From a checkpoint of a small transformer trained on Wikipedia: 3 heads of 64.
MLP neurons of a small language model. Each row is named by its layer, matrix (gate and up: input weights) and neuron, and shows model dimensions 0-191. Each number is 128 + 24 x the weight over its row's rms, rounded and kept within 0 to 255. Numbers have three digits each. A neuron's up and down rows have the sign that makes its largest values positive.
After each neuron's rows, "fires on" lists the tokens most often at its 100 highest values on Wikipedia text that the model never trained on.

L5.gate6:135110118111115133130121160094104133107154114134175115106093108119140112141130136117117113155130143142155077147161132117089124126145130140156105149108175119126178112096093109134159094082134137090132152138110113121108099144134150134126162105150153142117157095104161149140132118130136072110147178123110136142125119131178109115125124132148107120162134145163123099183124176156095124086103126110136133128176140124145164161115115109133129163116105120132138125118144149151144151075127156091146144154124155130069138117116167132126156144086190137096169157144102086112149142140163179149
L5.up6:117096145097124127148137145080139131089136125167111145118114170153141133127135105108119101126172124105170144114148085095126138116122129100101155151161060126110135098158103147158151120136162148092132097132142167139119135150157099097087083123124123088127078136149139147130099139159120131116104169134134141096124137116121101126143105126186123120084102134132116150156137095123097119123072118146114151093091079122145144124092104103104120131112150108122144104085089144143091129154110128099175157127110155138160143126133161139159135106137167152096129148093118127110127105114160141078
fires on: ",", "l", ":", "ed", "-", " joined"

L10.gate76:131155127120081131109143132126143144130152200137135143117111128113142100094162128140132123093102134131093116095120087155111112132142099163155076134136084136131116118143126105149147108141137171134144176107144145162130130107135132127137152130126149125124115132128133135144091115124158118171146114147126115131126111131128137090118111140122127139109156177126090131117154132133131221068140106150180146092132176126122159147114100123100106092175147122063165177136138124086118128134126104107086075123094129168107127147140113172139137155157126128170162108118138136141146122127132104117
L10.up76:120112090117136127156134097078088161106107167150183112126174143133138131159083118145138106134084141110109136154155106139109092155141155118134131171143139119110086103129163130122122121085133118092133125131134124122125119123146100143117141119153123157118124106096128129093111112103136162132149118107141109118106161086139144113109171133091169122073087143078141161133153123144136143137111135105125144143103122112152162119124098152102062157100092105085093144124108154134104110105119136166134182119118195120141195140143110118123129148134098107107170123122122136091134138156120148122
fires on: " St", " S", " H", " G", "j", "S"

L10.gate310:150168120080138146156130141101161159138145112192160092144119135113149132141121156156074107166118093108121114164132144089105114152148164134134124117151159095155124140093108088129101141117150140109134148143095145131154150147127116157147092165150119093168149134121155140122155097126165135122183116150146170138118146101139169132144142170129119152162125142132090110101117115144074143065120123141122109136147102131126130164128134062168152133124172128157140150146128111160179160141127100106114098125114140096122142121117119140116090136073143113127121122113129133123152155155108149130
L10.up310:099060190107146110106131136152156126137135123127146112182076180130105094146116109110148126094083124089170107162122118148103113151091097101137101163144145124135098152121129068168132113120160146093103095155139125065138094159133151162140133126106111121131103127152132121095145148128141125127151117150134168126115167137142162130123115153127129120093105144122148170097153155119146121165159103144111145120141114132151148100125146125137140139131110120119147117112110151097151130108125124168078139108088111142151139127116156143144149082141137144190178132150128134151151111140096147122
fires on: "-", "–", "/"

L6.gate88:118131157124127125136154107141132127088097155140132104137105126180101159130097143123126092153150126109177116166091124129128130126084158165136124094139118105128107150114108116104124162121114096157153077125138178105127103129149119152139156113126139105086171101124097159157096120163118139079100123135154174121109178135141079127140075123135142157150129121121129131105138116107151151142154152118116164139138109130132129170136142148112138111125108157126102128114114130151149122132178145136091111056100106171098146157133139116143149140089118156104122094165087132132165082146128123074
L6.up88:133148127097126117086118107150133164091136115122096083103119130164132168123157128104165090135131174125112158143097140086132139109111117155138114097117126114139159136137149123124131187146156127118167119091172145141109138153121130146127147118118100173115163123100111186101144112128152156125126157100154127137124115137142130108115102166122129101143130180138119134125156134148128164118108114073172145143068161153130128162124149126109131130142145164116107143152100118127157124143153151113167165104161098096138114093117120107090145150127156116092179190127079112128155091102144127101
fires on: "m", " University", "ax"

L6.gate235:132171105133146121142163171143155124096122139112138111111141121148099085131131130160154098128154157152140141147132145143152145136138165162128122180107116096173133103169109165151097118146125109181139166099111146114098132141124114160124169143141138094139136129131123149181099130168109160074126120131151107130109100124148129142187085119132116126174121092158098145180122110122151121165108143157111131149124112109104121150107157145106138118157161132115123100151138129139177129195109109155111108132103101132144113111106085123094079149135117141119156125119150080101168130139162143128
L6.up235:107154130141093114128093143123144150132127120123126157143149119118147131159136126153130153108095148132147105184107149130126140138117102131129121122135115145136146105103103150104157110094120132124163115089139171153143088166102119167137106108155099106071130113116126135123119147134110150118145117091135126179127110116157110109118116089135104104133140097174121137112124112109106119141078150112118117134123125167149181136108136151090079128142083138105100100106095098137114177123084150143152093159161149117060084121100156098104157146134158118111142156075101149135175136133166137181
fires on: "n", "m", "p", "f", "l", "ent"

L2.gate293:107152137123122122120119143134155101084139114089156142114117135080151099124165165153145090174119164143143122152111130119115121165115129097127125136111141096132117109154119155135113209146139105132170149138148136112159104115159128108131101121103133154119131150084130168095157103143154133115128121147138128093143115115122172121146103095145171123126139127161137105077108130122137148140138113119122115108115169121110086141116131102146181183102121075089131148153111144101096151145075111111130088152118070096135140144124155110093106122092149117093138161156117139109119094088163140124
L2.up293:116119112151100167131147124117119157167096129107120147108143113139110105102165130129120089108132162138098150135121193114112130119116102127104125133090073113158130083121134133151082120150125131138119110097124147105112149141094113137138120136128101146119155116139154119187150120140154097120117100125142112102162112082138104129163101139131138109164166164171122112108134133137087141135138129148152167136130114130096109175116071094138177145158134115136147105077070147082156134153112191105143094157108148143129159149117151111087149117095127155156141106146162119165127135141137147110
fires on: "."

L6.gate66:119153107147107127091126109153084129142126151131105121148113152139091106104121137143122121150095177137162071145105171132116105125107125159146097147109146132149153119146131155127079117132131146132174112103126150130140176166148128122145165155114104152148143108164126124190112124105125128101099137136124111194126173105147109081141102166122140138128122126105132145150100120144121136129141158085134138160167156136175137130112186110122128117153135204112138132148134112091149096100126143126100113095120100142111143159112093137102130156099107158133093134120087158094157126093143151152
L6.up66:135112108143089138162155104137147129139128139110109077132102146115107119104129142129103149111119154133142081148115148092131078140110120121112139116115093150105172123129153095126148120137163135104131121134140169117130156113123086165102152196143110161080118154169123113146113129156127165104144174090105089147126115180156112110132131112157090118123137111123118146133131124147086114095097138103099149152077128140188127161108114132120085142150111142121099136126124106099143085161129135127120181149135113117115145109137124125102132109098151081135119074102124158130132125193080134137
fires on: "m", "os", "ol", "om", "p"

L2.gate231:143143101085111126169118119113144129107135122122154160137135086115090107133163127129113124124126137133141151108090137123108121161123141145121115125098128126153103138121148117100047153143090121139106154103147125151167139097092109138144104159083148162126179102127141165106145086145181111149099107153142128092147102068120161098097084111112103100106121145151112149106120143126139133136142113121172168103129129099108099152118114104099136133122141078134111121117107131068151128146103154141134071145099091097100128133140145088117115100101144159105145110171130138092137144104159152131
L2.up231:149141171159110129135115113118151109118158130092116137121082131157127183142175120126117156154150134083140094118108122108120128099135148101090121102137144110118121101159136162149143144151125105111143110158104146134110076090135178104086140087112153124085130157118095132123161169148127135092133121139114164117160131136121143149114123092152160128095121134138102094106120139153110126135096157090117125111104184126148093120109148109143133134130131138130139120069114101176178096159116146113119122114136187143172113083116156120077181130099155115111132135093128114141148089139121126128
fires on: ".", ").", "\"."

L4.gate327:139149106136056114147100159135098130103151138130127108153113136178128181106120132141166114129154143169137147136118148131146126113140139134085108093127121115156106103127139106117138117152189127194139150176097186121136122071072137102106115138122120111135151126100102111110144155171135142125073152137111121115138142068129153133119128163100124133112096160134167134132149101171135123113135110080120124122158129154109174107141130137135140112132119146140155155145144146151171104123135151190094128144144158149120123122135085144128156130128118147115127127127138111139132107058145121141
L4.up327:107133133100090166101135109079095071133120129107118156095128152165173142168191150142159124150155158137143147158125136172188116141122160097135162170125126172158167123115154173128121115155162099134136126148118145109102134101127092104133117129164104146106104148116083124129129135097145130145109146108153098138149148128123127102120126087134144134116134089125144150120105106130117102147129133111110152104109176130152118110125126142122139143128139132174164123121146177135128122151095093139123158147122165136162157103119141142181159135150151146149129188087107074125117155114115132132
fires on: " first", " ESP", " US", " Premier", " |", " CO"

L5.gate127:105125077128119151139165151088214142113138138112131117077141118134135119107115115114129124124132102119121125153091125150108081113153142157116119141124111148154154130132110160146125122110093123120122161124137129103109115139122129157138135109104109141135111078131129116175142132104145157130144137104139153112154071092140170151153120118148140114113125130127149106147116155131110102071114065106127122179116095137121205150108149106136125164172093102101140162146126122149156156136116140121144129113101106144089079119124102129124168142113208087120143154119159137144150131115149154135
L5.up127:076115131116125153143134137122127097123149115137118114133146108137116144164115157121100136113119125079151139142094122161124079148117104139125173119099143164088159077103117136126170170126104161117072146147145154127097131144099148110135119092147155154108116141154122096145116155161118134142147097110114135141098108123135174128117141161128079140099136141114137114102146135123100156087107101148057157141086156145134094133114154117053140127136105105170112143106107142113134167107109118093126107103138113119130108099113089087146133135141172157106174112097125154146125174115114123127
fires on: ".", "el", "-", "j", "p", "l"

L10.gate339:118171104175137144133122134145132128140110151125138126100113128082071138088156110181150103095117179153142122124136133134086145116098117155185110140112110120133099161108105126118102116136142149146116159112172115100174136186151099100164170124134126145177138118102143125166077084134119124121130148135109095141123145102166104106126098150125134079108082137156096107146093136126132083144136120143124132112108122103141134140104105134117129155180130122124143131138150172111129125146112168098093112099155161144114119153158123101181118121158125131139151091151148147125137118086098129133
L10.up339:165152123122144174115131108117163151099111118145150110107154095144154129077155135156160137109112132120116151114123188148131154098166098112137146170071135111122151112147115118124153105105122158150086111126143130135127131172115107087156124147127118148133108137123097096139129115165134133103173139163127079061119094111130144097148135160109137107145150148114117143120147122100114117129084151137150135205134157123112135176143130135128116140134113111121110183125144137129085122112096136076106141121141136126162139156167131108109149106136121125151201106110117086148147102113103113108
fires on: " B", "S", "s", " A", " S", " K"

L5.gate91:104212165144099110126131131132142154173088158112139097121156107155123139108154126129153118115121179188158144116141091117136138127081098139084124130139141116171131106171112106122125141146113091151152143117116135138146137114091122114103095111113143114140134092144161151122120156166120144143136126155103143121103088147160138130136140152138155152121144101123103167139113163125103114167126094117139168175161114134146111156153119123083109135107129138106083159124191142103127121129138131184130109123156114162120131154112094133130121164072126153122145151177145146119163126129153128160
L5.up91:140101103105105138131124128106111172134097139128171111144123089173104116114160112128134087084123135121068155140114112106080113069110119154104088092157181147140132124143139099155119134131100164127139129068121116127092149149093137148127081125115150150172144143144106138106126110178123155092137116108168107115146126134112149134131127125098148136154173088144111119122139138091140150135076108135109094133113092153107148119133150118127141114138131178137129144155160118127140113101114107149164122168144144130085144118159089166091161138103139122135124110182109131153163147153124121150
fires on: "\n", ":", "m", "st"

L10.gate50:123165144105083137144157121108121124157145127151120125124150134155140127106119096111120103118126137130159147134122147111146157153167166077123111124113130122149158105107160150137101165126141115127166165194129139141128141107099105115150102138133170128180117136152136096115156078109101121154158113155102121120133095123117184134124171156113102155169194118125105146140105104113120118122121113151119106099115133118139116135083124080187122166131153137172145174148141077123124179127149122164129113130120127147139123156111132112145085143072154123150167120135156145140106167166135140130
L10.up50:124100155110125147104159156164123095123105096096138121134132130048156099099079115121121145145152161107126122159085117145123183151085102147144128143118133128139145135113134106167142122164132078110146142156119132096110121136143122200091108114119104139108157133104153135105156119128126161119115138156088134095144140138127107111160107201168158072109119129121122124170148130083118123110174164140105090117094087122121119123138104146146118138124090103128119122102080126143109126110142140115118111135131113173153127143108128117102127152073119135143130137138133146142075107133146130152
fires on: " (", "-"

L10.gate132:111168131116144109150168163116137158070117138142142146160124142138153146161116110143123116139106104133157151136138099086138141114133169149150123141136155063124125133123125104118124135091113161111117118146123111155159129113118140184145149160135129095196138126099165142157126128176139152115140134124155143137147119106138138110147160159137080111130142124125102122105154137172055108103111072100113121142133116153126093116098132129115168118118102090098113186142112077155128166168152153126112127134142110145120108137120134089155117145108163175147160125091142114149120175131138107140
L10.up132:080156169139095134131134124137123161112131155145129152163087147174157122116070141183113149134119108127135161124117115097151106097112151106127130166116130141136115132089100102097135141144153130079138130147152144138162154180098177149149110153144116109161112129108152150136121130144133147144133116095121117134144171114129149116102107142127101149111118140099133127108183156119140131099181098106139117107120145149146166177128115163101144151093114094091134129152090133144112144166089165147147146107204127151123105101146150129140136140101159129125183137123170139137109159152132151119
fires on: "-"

L8.gate369:128125146122142098139109154082128122122111131123138124130128141153114127104098129165109100158112093135127070150173140100144096165114110144138116129137173085171138128085106111096110136090149124128155117137133132136161142140138120173148103146121104076138089105129167130062169132094148109085173152117125139145115117076165135128128124131108101178132094158185120093139122136086094130134112095129147165169124103144117147119129170142107135089117129137121098146132157101167138154148117158110165089116108134128088112137093142128143122163126135133155123121109089121082154109121127137123
L8.up369:150124140100155168128123137127135125134136098112143128134080176104084120152155094145132135150076121146122079120123144103157123099115146113151117123142154087140138139106095100115124152079107164133111106166151095095157087092121117158160143132114089125129143147116152171062157139111128074105136164077128156122117129114095101113131121063166150132138133113158140106097160111132123122140117071136097161140132094129095109113131102168137169125153114142116114113091121135104126101111123133090152109130103100124135102082140127098130102119154104131125129155116136163105135107167144113136
fires on: "'", " and", ",", "–", "D", " &"